Weights of a small transformer language model.
Training: a variant of Muon for these matrices, 652M tokens, 5206 steps.
MLP neurons of a small language model. Each row is named by its layer, matrix (down: output weights) and neuron, and shows model dimensions 32-127. Each number is 128 + 24 x the weight over its row's rms, rounded and kept within 0 to 255.
A block is one neuron, or neurons of one layer that tend to fire together. After each block is what it responds to, as a language model described it from the Wikipedia text at the highest values.

L3.down275 [ 74 141 148 144 104 149 167 141 127 136 185 101 145 106 148  68 125 130 176  83 106 115 149 137 152 116 144 140 118 113 116 116 134 105 135 140 112 123 131 134 116 118 137  72 105 106 104 139 155 124  92 143  77 127 106 150 108 133 134 110 152 117 132 137 108 165  93 149 138 141 112 118 139 118 114 132 164 142 174 143 115 167 143 133 137 115 149 145 109 126 143 141 116 122  89 151]
L3.down436 [158 117 178 114 104 158  94 113 125 144 179 101 115 110 162 142 148 125 125 128  58  99 150 157 121 143  86 119 146 150 112  84 161 101 134 144 109 124 118 124 132 134 113  94 167 131 125 135 105 131 137 130  89 156 107 102 128 128 136  97 199  79 141 140 119 114 150 155  95 153 128 122  79 110 106 135 198 134 107 121 179 117 140 116 107 106 144 103 121 138 110 148  91 141 157 135]
L3.down579 [139 154 134 114 120 136 108 131 144 145 168 131 125 129 138 130 153 122 130 103 103 111 151 161 111 129 140 137  99 121 151 142 130 169 165 123 141  95 115 134 134 128 128 121 122 128 136 126 132 103 114 122 117 104 140 104 109 113 129  76 107 125 164 111 160 146  92 132 119 156 125 188 108 164 103  98 115  82 143  96 148 148 128 130 125 136 154 143  42 133 143 151 131 131 159 102]
L3.down878 [109 137 111 137  87 109 126 100 133 168 128 168 151 127 152 144 157 129 103 132 137  89 156 124 109 153 166 101 179 124 121 124 165  64 124 131 126  94 124 117 161  73 119 110 131 181 142 116 122 116 147 139 173 133  97 155 114 120 169 144 108 144 138 161 152 107  79 120 102 121 113 129 138 122 106 150 134 133 121 179 102 119 160 134  96 151 185 116  96 116 112 124 138 134 126 178]
Description: Verbs and prepositions marking a move into or out of a role, place or activity in biographies, such as left, retired from, returned to.

L4.down281 [ 99 134 137  97 117 158 143 126 129 145 166 114 133 107 130 142 175 151  99 136 122 108 103 134 118  90 157 141 132  77 137  96 127  98 112 101 121 149 121 108 128 113 144 105 159 151 148 149 139  95 126 114 110 140 106 135 114 133  93 100 136 136 120 146  86 125 159 141  90 140 142  92  81  84 101 131 114 135 136 124  86 162 133 155 139 149 149 112 133 143 142 150 113  99 151 173]
Description: Mostly "to" or "for" marking a goal or destination after movement or advancement verbs, as in advance to the final, led the team to, leaves for America.

L10.down70 [143 100 138 128 160 122 163 131 141  97  75 116 131 139 156 182 126 127 134 137 118 122  94 124 106 116 137 132 144  97 115 127 138 109 136 113 114 163 122  78 161 174 133 135 110 120 149  79 136 148 124 114 137 118 164 168 123 125 101 153 130 141 114 112 106 125  87 121  95 173 114  91 120 131  85 147 153 131 138  95 115 200 122 103 143  75 160 112 122 120 150 102 110  92 177 114]
L10.down85 [144 105 114 128 162 139 154 107 123 100  94  82 136 115 108 156 179 135 125  98 143  87 127 141 133 100 145 166 103 126 124 141 130 109 118 108 139 156  72  81 155 121 128 150  95 143 152 137 123 106 140 119 139 124 142 127 137 160 148  99 138 113 139 110 139 128 136 140 133  99 119 134 115 151 132 139 170 135 145 152 124 122 131 111 137 131 106 141 165 137  66  98 108  92 141 129]
L10.down109 [114 122 177 165 121 117 131 148 144 121 106 115 116 112 133 150 115 170 107 180 110 154 151 137 144 117 136 154 143 125 148 176 108 156 122 123 126  66 127  91 146 157 115  97 116 137 128 147 120 152 136 127 129 128 131 149 147 123  91 111  89 137 126 134 149 104 120 116  94 119 115  83 116 102 127 128 107 123 160 127 160 124 122 139  90 100  92 176 173 121 140 135  93 122 129  73]
L10.down128 [129 159 126 120 113 112 135 121 147 154 105 155  94 156  99  89 113 143 138 151 148 108  91 166 139 139  96 147 129 133 129 106  84 133 142 141 138 129 112  95 148 135  81 126  89 113 125 152 138 135 111 134 150 105 125 100 112 177 116 147 147 101 176 131 111 164 109 116 120 102 147 120  92 134  99 123 160 119 125 106 123 151 134 113 117 106 137 147 152 151 121  71 120 146 129 121]
L10.down187 [119 136 106 146 158  73 194 135 151 115 138 109  75  98 103 141 143 132 113 104 136 170 123 157 123 130 112  94 106  93 151 121 130  98  89 117 138 115 140 120 146 118 132 151 124  82 128 107 134 149 128 148 120 169  73 145 131  78 115  88 138 139 140 144 120 134 111 128 129 118 122 110 119 127 117 100  88 140 151 167 134 132 165 146 115 132 155 123 107 117 104 160 116 113 147 146]
L10.down299 [144 180 135  77 153  83  98 104 122 110 146 134 165 136 145  83 110 129 140 108  99  97 137 118 100 113 161 111 130 124  99 105 115 169 136 117 146 101 148 136 111 124 131 111 120 119 124 140 123 131 139 165 109 165 144 162 126 199 188  79 146 110 141 128 149 105 129 144 118 114  90 108 115 117 106 110 112 129 138 141 134 147 163 110 112  88 112 153 103 146 117 151 120 124  81 144]
L10.down305 [ 73 137 153  99 152 170 117 136 180 117 159  94 128 132 142 148 162 146 118 147 149 135 122  65 133 138 128 119 155 140 141 131  84 145 155 106 120  85 120  94  90 125 127 151 128 109 127 146 137  98 165 150  89  93 130 119 147 148 146 144 183 126  99 129 149 160 119  81 127 155 131 155 116 105  95 126 135 133 106 153 173 115 155 146 146 132 141 173 114 128 157 133  90 142 124 144]
L10.down578 [123  68  97 156 127 138 135 116  95 140  96 143 137 114 104 150 164 120 160 120 102 125 139 149 184 135 155 161 145 127  88 138 106 126 116 139 119 129 125 132 128 114 108 132 114 159 136 158 167 174 116 136 130 142 128 113 113  81 139 106 156  92  94 136 113 113 143 169 161 171 108 142  87 167 114 146 142 112 162 142 125 162 132 109 108 152 107 158 151 140 132 171 101 128 127 114]
L10.down592 [114 132 138 125  97 138 127 101 127 150 105 158  89  98 110 127 138 134 110 154 131 149  92 109 169  92 130 160 131 116 112 119  85 133 138 173 186 181  76 146 112 149 114 136 144 139  68 152 105 133 137 126 141 111 139 111 102  79 149 115 147  98 131 129  59 142 126 118 127  82 182 135 118 170 148 108 162 155 120  97 124 100 172 131 122 153 124 127 171 132 163 128 135 126 132 118]
L10.down808 [131 154 140 120  97 157 176  92 112 133 129 128 158  99 118 138 131 150 111 132  78 110 115 180 144 118 134 109 113  99 113  98  98 135 131 154 112  99 133 136 106 116 171 102 106 129 181 130 141 108 172 127 134 129 140 137 143 139 137  91 138 109 122 126 142  99 136 126 124 123 141 129  90 117 115 157 142 154  91 126 109 170 131 136 113  86 152 114 114 104  92 116 147 173 122 141]
L10.down824 [114 144  99 125 121 165 144 122 140 119 147 169 102 146 150 115 168 163 181 144 128 119 134 138 112 172 108 122 130 148  94 132  98  92  98 136 114  92 130 163  97 125  93 111 165 163 142 102 111 107  93 128 164 137 136 167 109 118 122  86 160 120 122 141 138 162 121 100 105 142 139  97 142 143  86  89 125 126 124 163 103 133 126 138  98 133 137 106 102 118 141 133 122 130  98 129]
L10.down842 [104 126 141 122 132  90 149  70 135 165 136  93 156 130 137 121 142 115 137 157 107 124 123 141 131 133 114 128 104 125 144 128 114 132 123 116 107 156 141 110 121 109 174 154 140 121 113 107 141  82 121 168  91 116 143 148 123  88  97 129 157 105  91 115 139 125 113 170 165 116 126 123 160 113 140 144 134 130 136 167 105 151 116 146 104 163  76 128 137  70 152 151  81 137 158 130]
L10.down843 [118 135 160  94 109 120 175 113  89 113  84 104 118  91 139 159 112 128 136  72 141  96 125 124 131  61 172 160 107 144 103  76 131 154 139 128  69  75 130  88 171 167 112 116 148 126 129  97 132 109 149 131 121 130 152  75 147 141 158 151 144 150 102 159 107 153 116 143 113 112 111 168 107 130 104 124 132 121 133 124 143 142 108 132 144 144 151 102 145 129 107 151 109 136 143 148]
L10.down897 [109 123 125  92 123 112 156 124 150 135 133 116 172 123 117 163 155  82  73 103 135 129 142 161 137 116 150 120 134 115 114 133 122 148 140 117 138 103  94 141 167 165 117 107 138 134 127 158  92  97 103 141 146 146 124 110 104 161 125 148 177 100  85 130 167 115 118 129 119 132 147 127 116 130 107 128 125 136 129  95 127 130 142 120  75 117 146 145 120 122 129 111 117 119 150  88]
L10.down965 [150 100 119 108 148 125 122 146 110  98 132 150 114 131  87 119 104  67 113  71  93 159 134 151 130 148 120 135 125 148 141  96 169 160 107  76 121 102 110  98 172  99 135 119 124 117 136 145 128 115 151 132 158  87 157 143 149 126 115 112 119 156 136 113 113 162 143 138 153  86 155  80 132  90 129 124  89 152 147 128  74 130 110 109 141  79 102  92 123 162 115 131 117 135 124 146]
L10.down1020 [150 122 123 137 129 150 132 117 139 129 131 121 129 107 138 142 188 140 183 132 127 134 139 152 157  71 150 155 137 118 152 141 133 146 124 129 149 110  53  97 157 116  83 117  94  99 119 142  82 145 113 116 125 126 143 126 130 142  99 129 111 131  94 119 103 182 125 128 125 101 130  80 171 115 132 103 128  77 133 125 115 132 125 133 115  89 134 138 140 134 109 156 131 152 182 116]
Description: The word to, sometimes and or a comma, introducing a purpose or goal verb, as in used to destroy, objective is to defeat, worked to pass.

L10.down9 [147 125 118 139 147 132  72 131 136 123 151  83 137 118 135 121 110 108 188 113 184 138 104 146 114 143 146 133 144 104 101  88 112 116  88 174 152 138 100 168 135 117 118 151 111 136 125 140 119 100 121 162 118 103 147 142 150 125 106 102 138 103 123 171 161 111 174 136 123 110 132 126 142 126 102 121 133 136 155 149 101 108 118  71 141 130  95 158 105  93  98 133  94 123 183 102]
L10.down20 [137  84 168 136 160 154 144 117 102 140 153 126 135 185 148 128 120 127 136 162 133 119 105 107 146 129 146  92 105  99 163 123 136  92 124 135 129 174 177 125 182 153 135 123 107 120 142 117  87 106 158  74  77 119 134 122 131 142 100 102  94 124 132 102  85 147 136 108 142 100 127 102 162  88 109 111 115  99 150 138 161 148 140 139 123 133 143 171 126  85 141 115 117 129 148 143]
L10.down30 [144 114 134  98 109 113 140 132 100 104 163 126  77 150 133 160 121 194  87 121 112 132 130 131 140 114 117 134 116 106 125 185 145  92 148 105 138 141 120 127 136 119 151 136 137  88  51 157 170 146 126 117 103 145  95 145 157  99 114 125 135 146 165 116  82 109 134 130 117 129 121 126 101 108 136 132 110 106 105 140 157 109 142 124 126 110  83 148 106 117 119 127 144 111 131 117]
L10.down40 [116  91 153 173 119  97 140 127 162  73 142 116 117 164 136 146 129 170 136  88 118 115 137  87 121 148 169 126 180 131 140 107 131  79 100 118 157 159 131  77 144 148 157 126 100 140 117 130 134 109 124 136 103 173 128 108 146 153  75 112 113 146 166 139 149 108 131 158 123 132 134 114 114 149 119 110 112 109 128 117 131 155 147 157 150 127 132 127 109 159 123 128 141 140 128 128]
L10.down104 [157 132  91 183  99  99 131 142 132 121 133 149 135 125 146 121 140 173  85 121  95 127 132 157 130 138 192 137 115 133 108 135 112 106 113 138 153  94  99 171 157 101 144 158 170 177  87 110 139 157 108 153  74 111 140 147 148 123 168 132 113 128  75  78 106 138 114  86 181 144 153 140 121 104 140 184 154 160  96 166  97 168 144 115 129  91 113  97 129 110 126 172 112 157 139 140]
L10.down202 [125 178 167 127 110 147 157 113 146  88 125 151  79 142 117 142 113 152 152 114 118 168  87 115 117 133 111 129 108 140  96 110 120 114  96 144 117 168 116  84 133 117 163 144  90 134 119 168 153 126 176 138 154 149 128 158 110 121 156 104 109 134 152 113 163 154 124 153 120  76 126  88 165 118 128 122 136 145 102 146 104 124 132 147 152 131 160 128 108 123 130 116  86 146  92 115]
L10.down235 [121 129  70  93 139 124 156 127  65 118 152 138 169 152 139 143 107 140 121 157 123  76 102 120 160 116 124 150 108 169 145 110 138  87 141 131 142 112  86  87  78 162 151 125 136 152 111 110 110  79 130 125 116 150 121 118 113 132 146 107 115 132 154 124 126 106 118 137 156 135 133 129 137 122 141  90 145 167 128 123 149 137 129 132 116 118 149 146 116 102 112 106 124  92 120 101]
L10.down326 [166 116 168 140 151 136 132 141  99 113 116 139 144 108 118 146 106 140 172 132 115  96 138 157  73 136  93 144 136 158 137 150  96  81 119 137 120  98 117 116 130 114 181 138  94 145 186 138 139 127 111 101 147  77 118 137  92 108 147 114 147 128 105 112  94 153 156 139 155 121 162 161 141 145 103 169 129  80 145 148 174 127 166 191  90 139 146 124 146 131 114 146 107 123 147 114]
L10.down384 [100 122 142 163 134 133 169 177 138 154 117 149 140 154 140 101 123 163 139 129 133 140  66 142 140 118 152 102 172 105 122 167 144 131 152 126 125 149 124 135 139 153 123 160  88 132 139 113 150 120 126 139 136  85 146 124 128  98 149 145 121  96 135  98  70 147 117 167 124 138 111 113 132  94 113 100 138  98 102 124 129 147 116 133 112 140  88 112 110 156  77 116 123 174 152 114]
L10.down487 [152  97 158 129 100 187 154 151 125 120 109 118 137 124 106  94 140 180 139 127 101 131 103 109 145 138 153 166 136 127 124 112 154 122 125 138 132 147 128 138 141 169 139 137 122 147 140 113 150 180 105 159 131 143  92 130 140 133 117 127 105 123 119 133 145 115 138  86 125 154 129 126 131 165 151 145 110 174 159 117 152 166 161 155  83 108 113 105 115  81 134 163 150 106 148 103]
L10.down612 [112 115  74  71 124  81 103 134 113 139 103 134 154 133 118 104 132 161 120 161 135 134 167 157 139 126 110 172 117 129 134 100  92 121 112 141 107 131 125  75 158 104 112 126 164 121 187 118 122 146 136 125 145 140 159 169 120 137 118 165 108 129  98 126 113 107 148 129 141 137 126 143  96 141 129 152 122 123 134 128  95  66 110  95 108 119 138 127 130 160 121  96 145 126 134 112]
L10.down698 [134  97 123 155 124 136  76  98 176 147 152 139 113 151 102 137 190 181 150 151  93 165 115 151 153 150 166  95 150 158  80  89  65 118 159 156  96 121 184 132 106 135 127 133 148 143 155 167 107 114 147 116 149 109  98 152 130 159 123 132 105 153  97 134 100 143 143 122  98  92  98 158 168 141 138 155 146 165 143 115 101 122 100 136 110 128 133 142 127 140 102 147 122 174 116 114]
L10.down701 [153 161 123 144 119 121  94 189  98  85 125 148 106 118 130 101  99 113 123 160 117 129  83 135 134 113 143 124 166 144 130 158 138 126 150 148 173 160 138 134  63 137 164 146 102 103 101 119 163 190 146 138 110 136 112 105 140 140 107 154 143 169 138 114 176 117 137 100 137 114 140 122 114 120 143 183 101  94 121 105 109 122 124 153  97 132 134 139 116 132 124 100 142 139 162 112]
L10.down714 [146 123 121 152 115 149 101 122  99 102 164 128 124 141  80 124 145 143 152 103  90 141  83 168  93  90 135 124 122 142 138 133 138 176 132 134 148 129  89 107 109 130 135 148  93 163  94 117  88 130 115 140 160  96  96 135 120 114 134 135 117 112 160 138 139 137 142 137 132 122 149 125 125 136 103 138 103 127 125 134 102  85 149 111 119 140 110 116 111 159 124 129  83  99 130 120]
L10.down818 [ 89 110 124 122 172 101 156 151  80 163 144 124 123 148 140 173 122 144 113 120 121 176 152 131 131  84 157 136 132 154 133 118 115 108 105 157 124 122 121 111 120 130 119 114 172 140 157 124  81 110 150  95  86 116 191 125 116 120 128 169 112 140 125 130 123  96 108 145 112 129 103 153  90 115 129 124 123 107 131 121 143 133 127 126 163  77 117 128 127 106 115 155  95 129 109 156]
L10.down954 [131 132 127 112 164 144 161 129 164 113 123 134 115  78 139 133 108 155 171 176 108 112 105 145 111 112 149 104 145 134 154  86 171 103 145 138 153 158 101 167 101 126 100  98 106 137  97 146 139 118 128 116 143  83 129 168 131 153 108  82 134 102 115  92 156  96 146 125 129 138  97 136 140 124 136 127 171 125 143 110 165 118 145 131 157 137 110 143 121 128 177 129 142 145  90 114]
Description: Closing equals signs (==, ===, ====) ending Wikipedia section headings, e.g. == Gameplay ==, === Economy ===, ==Stadium==.

L4.down354 [150 119 133 102 144 145 116 145  97 127 142  72 115 154 180 121 133 171 152 134 132 130  73 113 130 127  93 150 108 122 107 118 137  84 100 111 112 121 133  85 124 121 108 152 108 155 133 123 119  84 151 137  96 154 115  98 104 112 163 111 125 133 178 155 148 180 127 140 133 131  83 142 140 160  62 157 131 117 116 122 149 110 143 145 154 126 107  94 139  96 121 120 140 115  87 143]
Description: Fires on the base verb after infinitive "to", such as to be, to remain, to register, and on -ing verbs after prepositions (from getting, by saying).

L3.down234 [113 183 125 172 145 102 174 123  70 119  75 111 132 150 117 161  97 162 125 123 159 140 109 128 102 109 119 131 103  97 103 101 124 134 151 108 163 162 138 136 121 120 143  75 152  77 142 138 128 149 103 152 102 146 126 162 144 121 128 153 113 129  94 134 125 102 111 102 173 167 116 110 132 138 151 139 159 124  85  94 131 128  89 122 140 132 132 156 128 115 124 171 201 169 154  86]
L3.down425 [125  83  97 132 167 132 143 134  90  95  93 154 141 152 142 124 127 127 145 114 140 106 124 156 148  98 113 122 146 122 136 139 118  66 107 132  91 116 125  87 163 175 133 131 135  96 112  71 124 129 170 162 131 138 154 149 124 129 161 141 137 114  95  87  97 137  98 125 167  89 164 136 137 136 143 149 144 147 139  97 127  96 110 125 146 115 129 109 149 133 122  93 166 152 149 128]
L3.down538 [121  97 108 121 138 120 139 133  68 110 123 128 151 149 131 141  88  90 167 152 129 170 117 168 161 159 145 151  86 123 103 121 165 151  96 138 166 129 146  75 141 140 151 128 136  93 137 164 110 151 110 126  83 133 130 140  98  96 115 122 127 132 164 100 105  74 128  70 115 106 131 122 106 103  84 111 134 132 119 105 144 126 113 125 113 104 138 179 171 103 156  97  96 129 132  99]
L3.down740 [ 96 124 141 131 107 147 115 152  85 149 127 131 153 107 141 175  91 171  51 150 157 123 155 126  88 163 114 109 143 114 118 135  92 115 135 138 142 155 133  94 161 165 157 156 147 120 100 129 132 123 172 104 116 129 105 123  82 102 132 149 129 129 176 136  90 138  88 176 134 139 138 105 141 129 133 121 125 126 141 121 128 141 107 174 137 132 114 143 112 163 149  87 186 140 127 103]
Description: Mostly the closing == or === ending a wiki section heading (==Prelude==, ==Religion==), plus scattered middle pieces of rare names (Ostensibly, Gaasbeek).

L3.down315 [114 116 137 146 188 173 101  77 135 122 124 123  95 111 142 162 126 109  93 138 104 143  99 123 135 175 105 143 106  71 126 140 131 131 149  97 126 149 137 146 156 114 142 149  66 140 151 138 144 146  78 155 158  98 150 100 149 159  83 135  80 141 134 168 172 112  99 155 130 134 158 161 107  87 111 168 120 112 120  94 160 138 137 139 117 137 117 144 114 150 130 112 103 103  88 107]
L3.down415 [154  98 163  77 120 110 130 107 152 185 157 103 118 133 146 152 108 132 131 115  96 217 130 105 146 115 114 142 179 110 118 139 147 108 125  96  75 133 112 150 133 154 143 152 140 153 101 116 108 127 168 108 125 150 132 177 126 110 124 139  94 160  95 136 113 131 164 153 155 114 129 140 130 169 114 154 117 113 109 127 102 132 146 121 138 131 113 148 166 124 137 160 130 103 130 135]
L3.down619 [150 121 109 122 141 156 167 111 143 163 131 101 102 156  91  96 137 142 156 146  69 114 130 147 132 109 122 128 163  56  87 103 148 124 138 135 133 148 146 102 122 164 127 154  95 118 137 157 142  85 104  86 102 121 138 158 109  96 166 136 119 132 116 107 134 124 141 121 149 138 117 140 111 135 140 153 164  81 135 113 154 128 147 107 200 117 101 115 108 126 128 140 153 136 136 117]
L3.down693 [121 126 134 132 129  86 125 125 172 112 106  86 163 141  95 127 131 129 125 101 136 139 130 139 149 107 129 111 147 101 121 116 143 121 133 159 117 132 127 120 110 142 154 114 103 119 114 130  97 155 134 173 108  92 104 117 112 156 153 110  91 115 102 148 147 129 130 160 130  74 120  99 118 117 116 117  92 106 152 134 100 128 154 127 124 148  93 137 143 135  95 119 112 110 118  76]
Description: Function words beginning a verb phrase after modals or control verbs: "have" after would/might/said to, "to" after decided/try/choose.

L4.down363 [128 162 153 124 170 144 138 157 140 138 105 111 126 143  79 159 106 126 198 155 110 144 103  88 117 137 152 155  93  98 132 119 144 167  91 139 107 110 174 126 110 109 139 101 140 146 195 142 147 130 118 113 115 107 112 143 166 135  73 144 166 124 124 161 126 169 122 137 165 156  91 123 112 126 144 141 112 126 147 120 137 138  83 154 125 116 129 132 126 161 117 193 144 115 114 127]
Description: Closing == after Wikipedia section titles (==Results==, == See also ==), plus table | separators and country codes in player lists (JPN).

L10.down34 [120 158 105 130 101 154 178 121 123 147  90 159 169 119 151 182 117 136 119 150 154 113 119 129 139 172 148 116 104 159  95 148 104 116 136 131 151 151 130  56 129 152 165 126 119 110 151 120 143 146  96 160  87  96  92  97 149 128 148 137 125 142 124 121 121 147 153 127  84 104 135 128  57 114 105 144 100 104  96 182 115 160 167  68  99 155  80 117 145 140 107 133 150 124 117 147]
L10.down53 [184 133 133 146 139 103 207 132 138 159 118 117  78 152 104 176 137 141 107 127 147 153 143 123 105 103 156 142 103  86  96 173 119  99 117 129 132 115 121 177  87 115 128 134 109 158  86 151  85 114 126 150 142 120 129 123 101 158 195  82 127 139 144 157 127 156 107 110 123 182 124 123 118  98 134 116 124 168 159 146 107  85 149 115 125 119  94 141 138  96 131 160 138 113 131 124]
L10.down78 [120 121  88 112 144 112 140 107 139 124 127 101 128 102 150 144 110 118 104 130 143 116 123 129 139 132 158 119 147 132 138 104  71 135  87 123 133 119 156 118 160  98  92 140 141 143 149 136 140 115 130 103 112 129  95 134 123 127 129 177 137 129  97 116 128 120 149 119 142  88 112 123 144  97 132 157 150 158 122  82 108 130 140 147 116  72  90 100 158 149 148 191 151 133 100 122]
L10.down219 [ 98  98  93 108 133 130  99 116 107 156 158 125 159 142 144 145 109 127 109 159 178 114 147 125 125 142 134  91 103 103 156 157 152 137 123 150 147 134 151  86 120 132 153 192 131 134 123  96 153 134 116 122 130 143 137 149 156 115  96  85 156 114 143 124 132 106 168 141 156 101 117 177 152 106  81 153 140  70 109  95  63 139 146 148 143 110  81 146 140 134 105 109 136 123 114 140]
L10.down231 [ 99 188 138 150 117 156 127  85 147 171 145 128 133  85 139 122 117 125 139 117 178 128 165 134 150 123 158 126 130 136 115 129 114 132 145 125 170  82 119 150 124 148 105 120 146 142 134  92 122 137 126 169 169 145 141 125  76 130 151  96 137 146 109 130 138 132 163 115 108 147  91 133 142 141 149 138 129 121 133 138 132 130 142 135  72  69 139 104 153 130 105 115 129  91  76 134]
L10.down383 [116 132 131 115 118  89 117 135 136  74 127  97 132  87 101  86 116 152 122 103 127 124 130 130 145 117  76 122  97 111 128 100 131 126 114  93 116 139 147 149 140 148 100 151 127 159 130 136 133 151 140 189 155 146 151 153 145 117 131 139 147 118 103 131  88 138 139  90 123 109  97 136 141 138 106 135 123 166 147 160  87 133 148 129  88  96 123 108 140 120 118 169 113 115 126 118]
L10.down408 [117 138 105 122 151 140 219 136 146 144 134 120 104 140 104 108 117 123 132 111 131 142 138 163 166 136 116  98 115 113 127 163 156  91 142 123 123 138 113 163 118 158 115 139  86 136 132 140 129 122  84 113 114 136 109 120 114 108 132 107 110 137 152 136 133 127 143 147 140 118 148 181 125  90 133  83 119 119 143 125 142 127 128 118 162 100  85 120 113 148 146 106 146 107 132 191]
L10.down534 [162 109  88 165 130  94 159  97 144 132 143 145 118 161 120 116 134 130 131 139 204 128 137 144 115 112 112 133 161 138 116 128 110 113 139 107 119 139 121 148 106 119 132 172 115 157 101 111 115 101 136 100 159  93 149 102 106 116 151  69 150 125 170 111 117 153 127 106 127  93 141 145 113  98 113 161 140 101 118 126 119 111 152 119 111 114 129 135 161 130 140 130 116 135 131 143]
L10.down594 [ 97 103 105 114 151 113 168 104 143 139 159 113 115  68 130 132 140 114 116 113 135 125 113 108 115 124 142 132 122 145 129 142 132 137 107 134 171 140 119 128 116 152 132  97 117 102 166 128  64 127 139 143 166 157 114  93 133 110 127 102 147 141 101 118 135 122 126 121 176 168 131 120 109 134 132 152 115 103 111 164 146 149 138 173 146 129 106 135 133 160  98 118 138  90 162 128]
L10.down603 [149 134  77 121 127 123 165 101  92 130 157 110 152 147 123 135 156 108 171 147 114 120 138 131 146 136 143 114 110 104 150 114 132 137 139 126  93 103 138 153  94 132 102  96 169 153 167 131 124 143 128 151 116 142 117 127  80  65 117 105 132 120 142 162 117 129 159 122 143 129 131 160  99 174 131 143 141 101 116 165 125 164  79 139 159 138 186 122 126  99  77 178 168 156 131 163]
L10.down656 [103  97  80 135 109 150 137 142  89 156 121 115 128 162 140 144 107 149 113 116 106 130 197 118 153 134 163 142 143 133 132 117 152 171 104 107 105 129 104 106 126 176 142 133 109 131 221 112 146 120 163 108 123 104 145 166 130 119  98 125 118 110 110 120 136 119 139 145 169 135 106 134 145 106 120 149 144 124 160 110  88 136 121 185  86 118 126 118 151 108 118 156 116 147 137 113]
L10.down684 [122 162 126 122 134 122 146 133 161  90 118 134 117 115 108 150 134 101 113 114 141 142 141 182 145 108 122 122 128 148 112 142 143 154  80  92  98 113 156 106 113 139 145 130 110 143 127 101 121 132 109 100 168  88 169 121 138 124 155 136 135 115 120 130 100 165 139 115 141 110 103 156  98 125 120 102 144 135 110 159 128 115 114 115 114 125 141 141 161 130 130 137 129 114 110  80]
L10.down735 [113 117 106 131 152  98 124 156 122 176 117 122 126 158 134 122 128 120 133 112 128 139 127 111 133  73  95 118 132 139 179 142 133 122 112 129 139 117 172 103 130  94 136 121  97 135  74 128 110 108 150 154 161 143 112 156 113 105 106 118 147 156 137  81 147 127 128 101 157 117 115 134 170 102 116 136 150 114 100 135 115  64 118  90 111 132 129 118 134 160 139 137  98  94 110 113]
L10.down775 [109 152 120  48  82 151 171 182 148 145 132 154 154 107 150 132 104 125 129 176  99 105 140 103 105  88 139 142 113 132  87 124 130 140 145 121 136 117 158 138 134 172 158 110 127 124 134 143 128 129 141 125 145 158 105 149  86  79 137 116 158 147 155 151 140 101 112 148 153 131 124 152 107 147 124 143 135 118 123 121  85 113 121 113 125  91 108 153 139 136 158 140 106 118 109 159]
L10.down838 [149  98 179 138 115 128 167 168 124 176 140 125 127  80 133 145 151 131 125 134 155 139 141 168 149 128  93 134 126 118 136 143 137  85 118 158 135 133 136  66 106 136 113 139 120 133 130 117  84 107 129 139  69  95 115 105 103 127 152  93 126 138 117 170 160 136 117 105 129 153 125 147 129 114 134 185 167  78 135 137 124 122 144 123  90 109 103 114 149 126 122 165 151 131  89 115]
L10.down955 [104 111 110 111  96 132 134 123 128 117 149 140 113 150 197 104 126 123 138 136 175 159 101  88 156 158 136  86 173 158 119 147 156 110 101 103 150  99 158 149 152 144 155 152 115 105 126 117 146 120 105  63 157 110 131 121 136 116 124 128 128 122 130 106 163 146 125 143 136  99 104 153 137  91 122 131 118 171 137 160  97 142 121 174 136 133  99 119  81 118 116 130 158 162 126 138]
Description: Main verbs right after a subject (name, pronoun, organization) or after "to", often reporting or discovery verbs like stated, discovered, found.